python train.py --n_kv_head=2 --lr_mult_qkv=0.4 --lr_head=0.00671
MLP neurons of a small language model. Each row is named by its layer, matrix (down: output weights) and neuron, and shows model dimensions 80-175. Each number is 200 + 40 x the weight over its row's rms, rounded and kept within 0 to 999. A neuron's up and down rows have the sign that makes its largest values positive.
After each neuron's rows, "fires before" lists the tokens most often just after its 100 highest values on Wikipedia text that the model never trained on.

L8.down274,260,123,164,230,227,221,124,302,161,190,207,225,228,278,252,210,167,181,233,147,239,158,166,183,162,185,195,181,122,196,209,183,251,226,132,243,187,242,151,165,124,224,186,182,168,225,197,297,249,179,162,172,155,205,242,206,180,201,229,227,193,184,174,169,192,224,242,170,126,263,222,193,207,178,150,183,199,215,186,128,197,162,189,176,115,176,143,241,207,216,159,173,182,160,123,198
fires before: " |", ",", ")", " in", ".", " ("

L8.down265,152,175,197,203,146,237,221,151,284,177,163,210,167,275,213,169,156,224,207,204,215,182,235,156,186,230,119,250,220,139,176,260,217,200,233,226,195,254,177,144,164,194,153,164,257,185,206,199,150,198,154,240,257,216,165,184,209,214,175,232,198,224,146,180,127,201,215,170,226,174,149,212,221,257,197,289,174,270,157,208,213,224,234,207,210,119,166,188,237,221,199,246,187,194,222,276
fires before: " the", "u", "ra", "ct", " his"

L6.down65,238,174,242,240,173,160,162,224,192,248,229,149,174,200,234,243,139,208,170,259,215,158,236,236,196,127,190,200,254,217,254,114,157,168,243,221,205,184,213,135,190,156,244,161,223,170,260,123,201,235,225,221,199,146,182,135,202,204,246,207,189,252,187,211,262,189,168,191,266,279,210,240,191,244,251,199,183,205,185,170,163,240,226,178,213,226,208,133,218,191,190,189,213,162,147,159
fires before: "|", "===", "The", "-", "A", "D"

L8.down416,156,149,195,190,133,195,238,211,214,220,213,120,218,270,178,178,160,186,163,164,201,204,207,230,164,214,238,162,156,140,254,212,206,160,151,199,232,220,201,108,167,229,223,257,279,229,184,238,210,158,239,142,204,227,159,207,134,191,225,167,162,150,224,188,255,220,192,273,221,219,236,255,98,140,209,221,231,188,276,207,222,210,251,209,274,175,191,234,233,230,144,197,257,185,196,211
fires before: "ment", "or", "ine", "il", "ad"

L8.down79,261,226,235,176,201,169,169,228,162,141,133,226,207,141,224,226,135,216,170,147,205,159,212,245,202,233,135,214,159,193,138,124,183,254,196,219,179,168,229,208,231,208,206,193,170,166,198,208,198,248,238,183,151,249,326,148,198,272,168,181,205,274,144,184,266,178,206,204,181,195,169,259,226,126,150,164,188,209,137,241,209,214,155,252,265,263,252,218,197,240,185,176,175,168,147,206
fires before: "°", "---|---|---|---|", "11", ".", "67"

L6.down169,262,213,190,144,136,206,137,145,229,240,216,252,211,158,237,175,176,201,255,126,188,208,223,209,263,202,193,244,248,206,107,203,227,207,265,228,222,209,210,162,207,229,216,187,238,177,260,189,229,242,181,200,201,225,236,200,170,230,170,145,266,100,236,232,134,217,105,205,217,251,192,165,233,278,190,181,200,198,212,180,195,167,137,198,176,236,174,186,106,171,149,145,167,168,251,203
fires before: ")", "),", ").", "–", " |", "–20"

L8.down0,154,231,186,180,208,177,229,174,200,219,111,195,178,95,242,174,137,215,144,206,212,206,151,212,263,195,161,223,145,216,270,184,174,178,279,243,198,137,157,168,211,156,208,181,159,213,186,214,209,268,265,192,161,202,287,225,271,196,221,197,173,217,214,175,228,293,185,234,215,180,249,212,153,213,161,191,234,209,168,137,231,197,212,170,251,208,254,166,280,140,266,210,146,196,189,143
fires before: "ite", "u", "ute", "ence", "pi", "ive"

L8.down414,171,195,271,197,187,103,163,190,164,188,255,203,142,172,228,182,164,191,204,185,97,219,217,258,162,235,191,225,221,172,206,226,242,197,284,285,165,311,199,201,169,173,126,173,222,183,247,217,188,169,198,134,238,241,145,110,180,245,207,239,211,246,137,233,198,271,185,233,194,218,238,137,196,262,216,181,133,211,185,218,222,166,158,227,202,161,201,216,293,212,182,166,217,155,217,216
fires before: "ur", "ure", " |", "ed", "ig"

L6.down402,190,240,142,165,277,196,159,192,197,216,237,215,197,164,185,167,265,277,238,260,209,187,202,231,213,229,242,274,195,190,205,229,179,149,106,275,209,237,186,160,197,263,189,173,223,167,126,176,258,249,127,174,189,271,150,176,140,183,153,230,137,202,202,220,201,187,194,205,149,238,250,138,241,246,177,200,203,213,217,127,195,222,197,165,253,176,153,151,245,238,248,207,275,199,142,152
fires before: "al", ":", "in", "ally", "e", "us"

L6.down44,198,159,222,150,175,146,253,193,196,190,177,214,90,213,182,172,183,250,169,207,190,196,161,181,234,171,146,177,182,165,179,243,196,234,243,258,80,265,184,174,194,207,185,158,174,183,246,221,139,194,207,228,278,249,199,201,218,287,242,188,127,161,180,191,179,209,236,247,208,249,196,228,228,174,272,175,286,181,194,306,207,183,259,228,144,158,200,311,232,197,156,163,276,243,186,195
fires before: "ical", "y", "g", "m", "gi", "ian"

L8.down267,276,172,208,230,249,152,181,161,168,273,214,293,157,236,204,249,174,210,190,180,199,120,194,188,169,210,255,207,152,241,172,241,233,142,221,219,158,261,172,169,197,163,274,222,169,232,262,192,241,227,119,221,208,244,179,200,171,170,233,208,193,245,117,166,179,191,257,235,173,205,205,283,236,197,134,160,233,173,208,184,243,222,179,150,200,152,150,149,141,156,217,199,210,219,197,207
fires before: "|", "al"

L5.down352,220,186,165,278,215,256,152,256,211,173,200,182,176,161,279,240,197,201,181,223,193,206,220,83,233,272,163,133,230,182,186,193,187,258,116,192,274,246,223,152,235,147,231,162,190,226,215,206,203,218,212,238,212,173,211,179,194,216,181,168,233,240,226,183,181,175,209,211,221,162,239,212,132,164,187,102,196,257,131,193,134,188,216,141,206,191,328,224,247,234,244,166,120,100,196,292
fires before: " |", "–1", "."

L2.down343,188,139,169,180,221,196,219,152,235,203,218,217,197,241,198,232,171,188,205,219,248,232,236,176,261,172,199,236,309,210,190,167,253,179,146,147,217,174,263,183,120,139,209,226,136,229,208,270,223,164,190,215,150,187,175,217,176,203,101,281,288,213,221,302,172,121,210,162,170,198,135,258,297,227,227,198,211,185,165,166,226,166,224,167,200,233,210,161,181,178,203,206,177,185,221,121
fires before: "or", "ult", "y", "ro", "amp"

L6.down146,239,152,224,255,191,203,172,184,216,251,190,152,196,220,269,212,158,161,207,189,227,238,164,227,234,288,258,226,179,191,161,194,269,171,134,235,210,103,176,218,166,217,212,157,193,259,148,240,155,248,265,156,208,159,142,249,204,258,201,276,182,235,241,209,229,198,239,226,199,214,254,245,175,211,219,230,207,215,197,165,195,184,143,168,158,198,212,165,189,169,189,120,213,218,103,245
fires before: "s", " ", "n", " not", " be"

L8.down485,237,144,220,197,207,251,226,172,242,133,137,253,176,194,241,112,187,258,143,241,152,195,132,196,184,211,119,231,257,149,224,262,133,197,192,175,228,214,178,232,179,190,273,121,246,204,282,191,269,266,177,172,237,138,164,204,174,215,213,260,188,172,271,224,157,210,168,180,121,176,142,153,206,192,195,221,181,225,195,167,223,207,229,137,291,255,228,213,213,190,166,242,179,226,222,229
fires before: " |", ":", " (", "s", ".", "\n"

L2.down406,193,215,233,137,254,200,112,187,210,228,151,173,206,178,153,204,201,275,220,199,199,174,218,185,263,252,196,237,244,200,169,167,205,219,304,149,242,262,191,183,202,172,252,97,223,168,175,262,161,230,195,180,213,137,247,166,170,134,257,168,258,199,257,166,164,228,159,220,145,192,169,221,277,186,206,215,266,263,220,273,222,237,274,163,200,229,251,158,187,131,259,249,194,205,194,227
fires before: "al", "e", "op", "y", "ers", "ick"

L2.down166,171,247,232,153,242,255,185,243,194,253,226,240,147,144,186,205,220,179,238,229,239,215,166,216,145,163,235,179,154,160,112,232,225,152,164,228,197,183,153,176,166,174,253,239,176,209,263,237,150,236,181,185,225,174,182,209,176,185,186,303,209,227,196,235,198,219,223,222,176,170,143,170,165,151,250,162,189,196,155,85,166,155,215,193,194,193,162,206,219,201,217,202,252,168,238,266
fires before: "s", ",", "00", " U"

L2.down381,186,232,156,238,168,222,111,223,167,162,246,212,183,208,170,215,165,121,195,130,153,195,188,247,157,224,295,163,129,243,189,235,244,178,179,159,155,225,174,194,212,239,179,231,185,185,139,209,208,240,100,229,216,275,198,226,181,207,206,264,244,157,190,265,201,191,164,150,196,238,226,217,217,210,167,272,109,172,176,238,259,206,195,225,250,211,154,205,226,228,194,216,255,135,155,186
fires before: "S", "N", "L", "A", " |", "P"

L5.down321,220,224,118,122,216,213,214,169,200,244,145,215,223,227,237,261,238,110,223,230,234,214,183,220,164,243,207,199,232,128,242,146,187,218,259,140,181,84,223,210,175,137,254,248,185,182,177,189,180,279,265,206,177,253,209,256,183,182,227,237,238,142,270,231,230,224,161,225,166,161,199,222,175,197,178,187,218,175,203,183,205,258,145,166,186,136,267,264,153,179,129,221,136,184,202,205
fires before: " ", "20", " El"

L2.down70,254,211,242,165,208,156,247,244,248,184,195,184,197,162,199,186,113,212,191,236,220,288,185,266,205,159,208,219,164,165,191,77,198,131,217,146,255,269,116,178,155,210,204,214,160,269,220,196,225,88,221,188,212,243,165,214,271,154,259,181,233,232,175,153,220,186,249,250,199,201,149,249,176,165,203,79,225,171,156,222,201,147,208,177,147,199,243,207,194,176,187,189,271,254,172,246
fires before: "la", "ri", "ur", "op", "hy", "al"

L8.down213,221,187,123,251,214,217,217,224,215,221,204,155,147,270,188,155,242,256,177,115,262,177,215,230,215,170,241,221,210,191,175,205,176,135,196,265,189,258,232,260,243,250,227,195,196,106,211,318,251,210,244,220,191,200,142,236,155,169,131,191,133,170,160,211,166,241,215,203,218,173,171,193,121,255,265,136,204,196,210,192,247,212,224,241,235,158,123,270,217,150,112,175,273,171,191,302
fires before: " |", "-", ".", ";"

L8.down497,221,179,168,262,247,135,197,205,181,197,167,214,155,151,195,164,143,172,157,229,204,189,175,224,216,237,234,202,221,218,239,215,228,271,220,259,205,247,256,183,142,212,196,197,164,132,242,218,252,142,235,158,202,193,254,174,209,230,192,223,195,167,239,127,245,179,142,239,251,145,152,215,141,320,203,246,192,209,122,216,181,176,176,254,274,164,192,204,215,264,152,180,183,169,175,255
fires before: " |", "–", "'", "ar", ",", "n"

L8.down154,238,272,201,225,168,111,210,208,195,185,183,195,170,214,229,193,224,185,174,211,237,254,240,217,237,201,142,228,123,221,193,245,181,188,193,213,211,245,157,145,299,199,169,208,154,178,175,175,226,247,211,217,282,214,193,170,147,277,189,140,184,203,153,187,111,309,163,188,167,204,110,187,214,240,184,174,149,211,206,200,253,200,197,215,264,161,179,288,208,182,154,220,268,190,183,203
fires before: "n", "ed"

L2.down106,162,288,156,229,182,152,128,164,134,208,237,236,275,212,205,210,189,147,235,151,306,175,259,235,143,167,210,200,202,166,154,197,150,258,227,224,175,239,216,207,225,148,170,170,182,207,186,229,116,157,189,201,189,194,264,182,203,156,204,205,180,193,244,189,157,195,198,187,257,218,194,252,182,260,119,286,176,158,239,208,196,206,148,252,158,219,225,225,176,238,222,234,200,180,230,221
fires before: "S", "n", "P", "K", "ur", "l"